From a checkpoint of a small transformer trained on Wikipedia.
Size: 8 layers, width 768, 70.8M parameters.
MLP neurons of a small language model. Each row is named by its layer, matrix (gate and up: input weights; down: output weights) and neuron, and shows model dimensions 48-143. Each number is 128 + 24 x the weight over its row's rms, rounded and kept within 0 to 255. Numbers have three digits each. A neuron's up and down rows have the sign that makes its largest values positive.
After each neuron's rows, "fires in" lists the words (lower case) most often at its 100 highest values on Wikipedia text that the model never trained on. A number after a token or word is its count.

L5.gate1237:113110098113106116113120145122142087164091154135147113127143109107094145121124177115158148115121120138158141188089090112119091134152079136150136146133097159132175136102101160145175123105138097126107084120128127146163133144103168133169156132117096132140111173145146107129109094118132143149
L5.up1237:125081082106120111159114161098135101132095115099121116155130125111065154139131130094104111129152151140140130143133176132129116105160107128159136168129107106163076159099139108123144141111172093113112126113149162104097124104122145139134098109110087139117152158110121103106147165137086143134
L5.down1237:125133129156116148131122080147086135155105111134116129156149082176138177106139164129111135138180168169095130106114079107127135157149144150073168150147146155142118094116141124111119132102132137106114124131167164161139154078105135107095109162160111110124125142121154089135101134105131099141
fires in: "in" 33, "early" 6, "career" 6, "writing" 5, "later" 5, "first" 4

L5.gate525:135137100101131107127137137119086166123082107132163139166108100131088110101157081106088143156131145136138108168169127137118137093138166135133109132140103120135122087169123127110109098137068136142129138116122151110102135114127179099098131090082182124157154134105162176109092126123142156105
L5.up525:121117097107137140076141129155134107123128081132116124146127120110152145147147129124134137077112128170161149097169110136113144152123116124134171104100165143144140096177138110149130140136137192134177111106150139102126151093100207121127103130136135138116159131125141127156151151135126130112
L5.down525:137127112142092122093098137160151077163087140139094141145128124125110095115109123138069098101131106140115075124134107135117100116140109111133143161161136141098148118127128140152144153127145161143162153093101149155144111169150142150146133132167129131115138123113125130122145151143106088152
fires in: "the" 78, "most" 4

L5.gate1992:111141163131137089117139121081137147136197126100128081147123150097108126155122127124096126123114112120110112128146134168151166124152123095103115109118124139112124113131186124096137096171112130088149126129094086125116125178151109117114114129177106164151110158106120124139107096158135141165
L5.up1992:126119115087151094130143119131117132145116155134151175184126093097170136120117115122142163073110149125111128120134130119157144106145119100155079165122121136121163160156095154111112106173129132108152112116198164140130122132136119119182115106072104129146143118106151157131113070116141140121
L5.down1992:096142128148068116108124160141111119128167113103112113142116108104129098127150153139138128141115172134126122076150097148130133130111113086139115133132106104066168092175144105101104134114112104096154138116142106120087099185090136148131118142124115104138101146148131125144128097113101194140
fires in: "the" 35, "world" 9, "19" 7, "to" 5, "of" 4

L5.gate1533:137143102111111123151139115132110108144120100161138130108160106141112153123121131109139141117089105159149121141149149115151124150138122098131174128097141183120078146155101173155126147133101133166146107098119135152133091103136173122154159122126118111106115166092093136099117136179130101079
L5.up1533:116133113095131112141104175094125133143137120109133137158138145127147138112105118131127135148102154103124148100157105152176152126132145139122116166160104117101113184148142106137097156121175102139107167145091157142122146145127141104126139155124109121086110124131071124106109104111114162140
L5.down1533:086100101126111126140157129156155130105111098135161158117093095145145146182127113148112110080105141152156106105115151101089096105161119133178134104107133148102103172091131135106099127135136158133135127179131107126131140138099134097119101160095125164151124131126106145108127118138138092121
fires in: "was" 57, "were" 7

L5.gate93:123136154127130129157168156109094152131110122156102129107141111106163133126134121158149131079152123147112118122111126134075127125133114171101156089123115157131107088132116102131113165182144143156151148108145160103154127159152151126117154145125136118150128174100079115131118151161137108048
L5.up93:116130149144146129077147139106154159092125119139150110120109100152129109109141120087150173139168171126054126145110160121105074149156159145155164125095132089159107104142184124153147123104103139119139161139137132124109123116113131143128145127129089134116104122090111141105170171139084122111
L5.down93:138151094148123110128182132154127144145160111134103113149063139149129131140137115145102144151112122167107115182158137125101110141147167133126116147109148128088164137152145106155104147104091157072162095118127111103095158135102130131110122127127123124105176141109152151107151123114102139132
fires in: "from" 20, "just" 16, "to" 12, "co" 4

L5.gate1120:153164130103108152081177143118140148116131069097106177117172127098140075173112139096123106158117107088104099075105122146112125140116111132097109128116149133144153159089098147154160134068122100134150149135140119141103093073079100126127141146086138108128080074190157122167085104173126134122
L5.up1120:145134146086090113114145115067137148128088136108130169122144119117155165129125161105141147121129148131109116106137083124125146094131137174104108131122122111150114130119119162126119120131121130103108137162129101165139143131108134115151157134044106144080147126145153115125133124095080133125
L5.down1120:120138120169099164159139164119178100118088088142121108158131146137125101128110143158106149123104086091131125132154148141092123141104126128144150111150126173117129138124147109155112139126120185119108105137096131135127135150088167147140149124137090106155120110095143147138169124129155105186
fires in: "3" 40, "23" 8, "4" 5, "2" 5, "30" 4, "33" 4

L5.gate1782:137163100110117129149157170069113112094140122083146164125105153150136130119113162133133125127117145150119098127123103139134099094079101075113115110170090117114137122155162115144130128128167077104114142092108159162135115167183115133151142117131115173133117097134178151143102085087087116098
L5.up1782:108110100157097132135150094109121127108151138141163138094156182125167178140121185147097094130140095130154095159095086128100162177110111164110138150115137127168093130122142165122104095141172157111134124149127157137164093137132148128093117111183132140176103081158118112125142114148178187097
L5.down1782:121114129143114110105117131094132114130097156123111141133111164136140129123148142159105118104160081098141139175133118115131124110100097130137122122142145142130162070108148131101131117155119112125123105157170163153132100129129115098123176083131139113152139141167082145146165140137134139106
fires in: "4" 18, "3" 16, "8" 13, "7" 11

L5.gate1768:146123129136094164119092135100158157123116147136083112119116140124166085100095108114125094136133103108125123036111107192121098102122136133118096147107110112125178079109135153118148115086145125129117091112142143149104104124129148165100118139164155124092126129125133099100099116139163135100
L5.up1768:113130117145140170127118136118132112190126115132112112122148170126113138154131132103177133125108119126152090129141129071069120175122121119132178179170078132107143148097136128148120119091150110080111111084115129167101142133148141103086121130175111135141148088124159122127126144141120099125
L5.down1768:119146138111106120128110158103117152076136147120131107130130158115124123166081116141146113119100061143120122119127141106167118149116128147115138153103101108099109141109129145147155124087152129153134092106132150169124168101149140120142138102175170119100110143122129144099094156128141133143
fires in: "was" 71, "were" 15, "is" 6

L5.gate223:105134127112156115071147125151121174158183151136154137117126162109128127151142117150131118131134165176109141147098087167114159125140100145143138042125157097095106149126102128144135182126099115153158166151139104135107146151115106165143136129129111166136110148159129105104131163101106127158
L5.up223:111170105131126142146148078126148059098162136128127110155141154162159148172106152068156098108140145101174171105108097084123141154096130105137136127128148159141151159091114151180159123137188130117160130101087145105101127106118148107099148109158159100116179157158103121073189133126110146078
L5.down223:070154106082149111126168126146128160114170116142126140133156097147143151114130115105131151143142165129102122197139090112142118124113126113156120113117111098115099153112160140109129060108118131199153125111133154151135116107109116150135108136153136109123131164193122070108153104132089159130
fires in: "after" 24, "during" 17, "of" 12, "before" 11, "until" 10, "at" 8

L5.gate955:156138118173152112113149091113132116093141136085129084129110152139101134144146137144124103116114150126058166143131107107140136110139141135121168092118097132118144117107117098151131104100142123137088144162120122106166126131153138126123175159094130113146113175203132140126094129108147124136
L5.up955:107160143160169072129121102157102131079072126131135130148136123135119124162139110117103114101104130146067193147104088160122110134097112118124167154186076122112138120120138142112062067123123121143149117135177088115163140145171142122128138136153158122164115149148162126120165138102153087111
L5.down955:085162140122129161145144138104137117127132129104168102142158171155109117135136169076124110135141106179125131124130184131114155110148130129139154139148063130113166140152146109167135120096135132136161146167156107126098168120137110140127166116111170126136119134146102208139114118122151118117
fires in: "a" 58, "now" 7

L5.gate2011:083108134110109141094116137147091100123132156079126132152129106163087110160102089080124113106134102128138124101170121141125156091133115128110123116118160135135112137101151107113149095119112132133092113165124149157128124141121107161110122178167113105130167075154125140122117139187169114145
L5.up2011:149139145058078117139125139095132159106142145165105118103120126085110146105093161132125164123107140122118169164114115119130118096168155133114122172161127082155123142128132143111130136123097101147129118155173109157123140073177110129142143179130161115119183102148109066137141171120094119133
L5.down2011:130089114116135138115097117121136107117126078151119114105147207109169177165145119167110102159179106115150082096135133140161102135105155136139131129098109147131129182124151151112122138121096134148084125100122133118138142152169110129130098111111136144117086150151158126165099118123154137087
fires in: "and" 38, "as" 13, "for" 5, "stating" 4

L5.gate1487:177149149090148122122142096090184101171149096114108120117102143104106145105124120124115139183135144143125168155129122131158140085143107116102130146134131167120116139123117108108154108137135157162146121102101159125141103117151107092144104135127093149149159085125104166095164173163151135136
L5.up1487:119169160128144102173137152117149153116123103135120140096164137108079129101105103157109116105124141097135147144134097110160129084131139106151097130182154132113126159136158075143156098117165105138123131155141105170123091112131113087154133161126083135089108085127134129141086162158137144098
L5.down1487:105145129120156107158143131117157083128099126106119134077122132121137152101112121102121134138151130162101183092109070124104069085175112135125140107126156145085108149111129151126077128162156093138100131145162099106146118158170142123105114113109123161099114145103136129112103154155123128109
fires in: "the" 30, "this" 8, "s" 6, "original" 4, "his" 4, "same" 4

L5.gate1250:118129095131129165139113145125119103133105158108120147109127168117104142114140185096127156108155118114112089151072163071126103151116086134146118147101123129162100108115107124147178153143114119086107131108136108146144096125136184120087143161109118163130098123140142130077160094118163097099
L5.up1250:133117103124126155139142148103107141121118111077077166117103214128133137106160117115113135168138138141112096124091111115131113173119112162144138119101086136110100104122180157126139114163142135088128093147133086138123128108127141157102148159125107181155123104160105137110113126068094126122
L5.down1250:136147110166087106115115120080140118109097108127144182095125150149122130124124119121143135078139178097123109124116106122121151126078068155118060160178144094124163085115125137133100066154167103113152105152136138135158109159089124161137152122124175131142101144132116170147175082141156170151
fires in: "3" 26, "8" 17, "4" 6, "28" 4, "division" 4

L5.gate450:151123126151102141111132145134115153107140128161138151128112136090140185159149149155114106107118118154148096121142096113142140086134125152123130133116115127163088131150164102126155152118130126130170170151128157138115099122113166105109156128160136139141141169126157090105160175116136139131
L5.up450:133076108114146107106077120114160150140101145116112126119126090098135170124075113125148095129110126136132148144149081126107085089118121148103143122132128141164122137127119125130127150082131167141127152124132091157082138150142137114111160102121105139125121163114143137093127108130139123103
L5.down450:114128136137116115137110132128122169091086106151158089134104140099084140106119128117126119124116093167151123099112179124154112099112154076123130083135063189139100124114115139101144150104130124148152161177105157125073114165139155150137120125101134092145170147131124141087107145127151098163
fires in: "the" 49, "as" 29, "of" 6

L5.gate506:090082126096152129163139161096138157125092123110110136101146109122141089066144116125141129132119100159136070121138157166153115083138111103099099099125166116113136084116133136129121117148127129100137139109083121159030161103074107153128133148107100213095096124133150163057146145116137117128
L5.up506:135127067136141163122140135122096143144104154110135148112120135112110127125137106118115114087088102085146126153156119133123098107145103144092113129125120161106128145138141180093101149163176087126128147128141107135088109113161114131179111151103119147100178066117169158098147135138126110131
L5.down506:138175117139201145172137138121159078129097128156132151120144110107135138149104194115119170111119145139156131105155124132126111122092124104112118124096143169152173111165156141146125158137124158114149137120145130124134138146138135134168128147123079140114138128154081152115124124157128110081
fires in: "4" 36, "24" 12, "5" 4

L5.gate900:120104077095128112111123128125109087104163131111123096139161115122157123140102103088180107100148092155083119087150116161126198127128094128123114102125142149112149113116097147140133127134122165128106145138128135135121108155103114130147150154134084106179135146163097147139126132108094123133
L5.up900:115137109116139123105133114138107116110142149094141097120135116084129111196045116108137100156132113173125175108094109139093149149157132094108137142139131168121129133145149132120157099151159142144123145173078105124177160129112141103143162143148151099103144134146130098148113096121112153134
L5.down900:135116145159159113100164123117166128146097089117087156141138169166147128095117136125131106126132067049165091131128155082115139120113103126174133156114137103150132064117162117173096157100107103126141114129128082140096144089116136154122126137141117162102122104109137112138109096155122117172
fires in: "was" 29, "be" 13, "were" 10, "being" 5

L5.gate1318:119083115123148164124182149091074161153182143125150107109128122132112173118126125132051103179119133134097122163119115150142118103138125155131095151111096124109194117134150085123146136078142146113138117094134128131101151125152130143125121127101122113124147114150137129182113123150173116128
L5.up1318:108118155111137095133144144093112114146152138107116142143113148082066121162118090116144185108125151157166148097154147177126185147142153141125119140115107144092140119139148160134094169141089113127131139126065141139155146134157129118131095099092125118175117079145143164111116148147141143156
L5.down1318:145107107127193063147158110118107093071142128105142120142124170131106146140164105134126136141103145112131149111104166147112146127115114134120147123117136122164182126116175152140177151099102155128087151151129150128153124102162158096127123134124132125131150152141155134107142138131130164123
fires in: "to" 63, "by" 9, "joined" 4

L5.gate1322:085157177151143153139131079098112124169144136100129119156139108154138111167155154127149129132118160118134163136153099151185150116102135137146077116177082141138130118093127116105099121138129200157101143163144100123126178143125093153084123152113161141125145125109134140119170134102127099116
L5.up1322:139106137198113155136148172139128144115144106123150150137132136179098137130104125139106126154169143097131154135093138102149097127101121115107136129167167168144117125092122086095137099126186150090130112117119129116148142119143158124155161100109164069122127117164123069123152173139145136102
L5.down1322:130146171134145124126109183138131109119165085116050101139116125162130149090179163123144112155153079112129138105102113119169140151093128144143153123118101095162139144107081136141131116161117140118086157141193140134155149126099119134082081190123101131138149106125112136100153164127176140145
fires in: "a" 31, "more" 12, "one" 7, "that" 6, "an" 5, "every" 5

L5.gate969:107119126143162119109130135146118153148117166105133130141131151075150172113099133127161141103104133141112126138116113117123095108163126166151091121121141106165109088143145129110138165151137116120085161158125107155178132111181145086132121124149151106118103108121141137114089072139159143135
L5.up969:145113141136129122167119132118110143096149169143105152116120152104110168152097115122091116085113105119134143094094090160084109103176127114143116163090116107137161134089130160088117129091163107115151177125099084126139152150067132076119105127110134122100130144157142165124122100114136114149
L5.down969:158139135146142130111117107094143165124091157139133137132107112139113118129092100162110162118141137145150118111145107092149141118124079112141131121104110128134139123161077108107129144146128129164158112114100121106136089119140127097125098092145106093152133112137127133110070126106161133118
fires in: "in" 43, "or" 6, "for" 6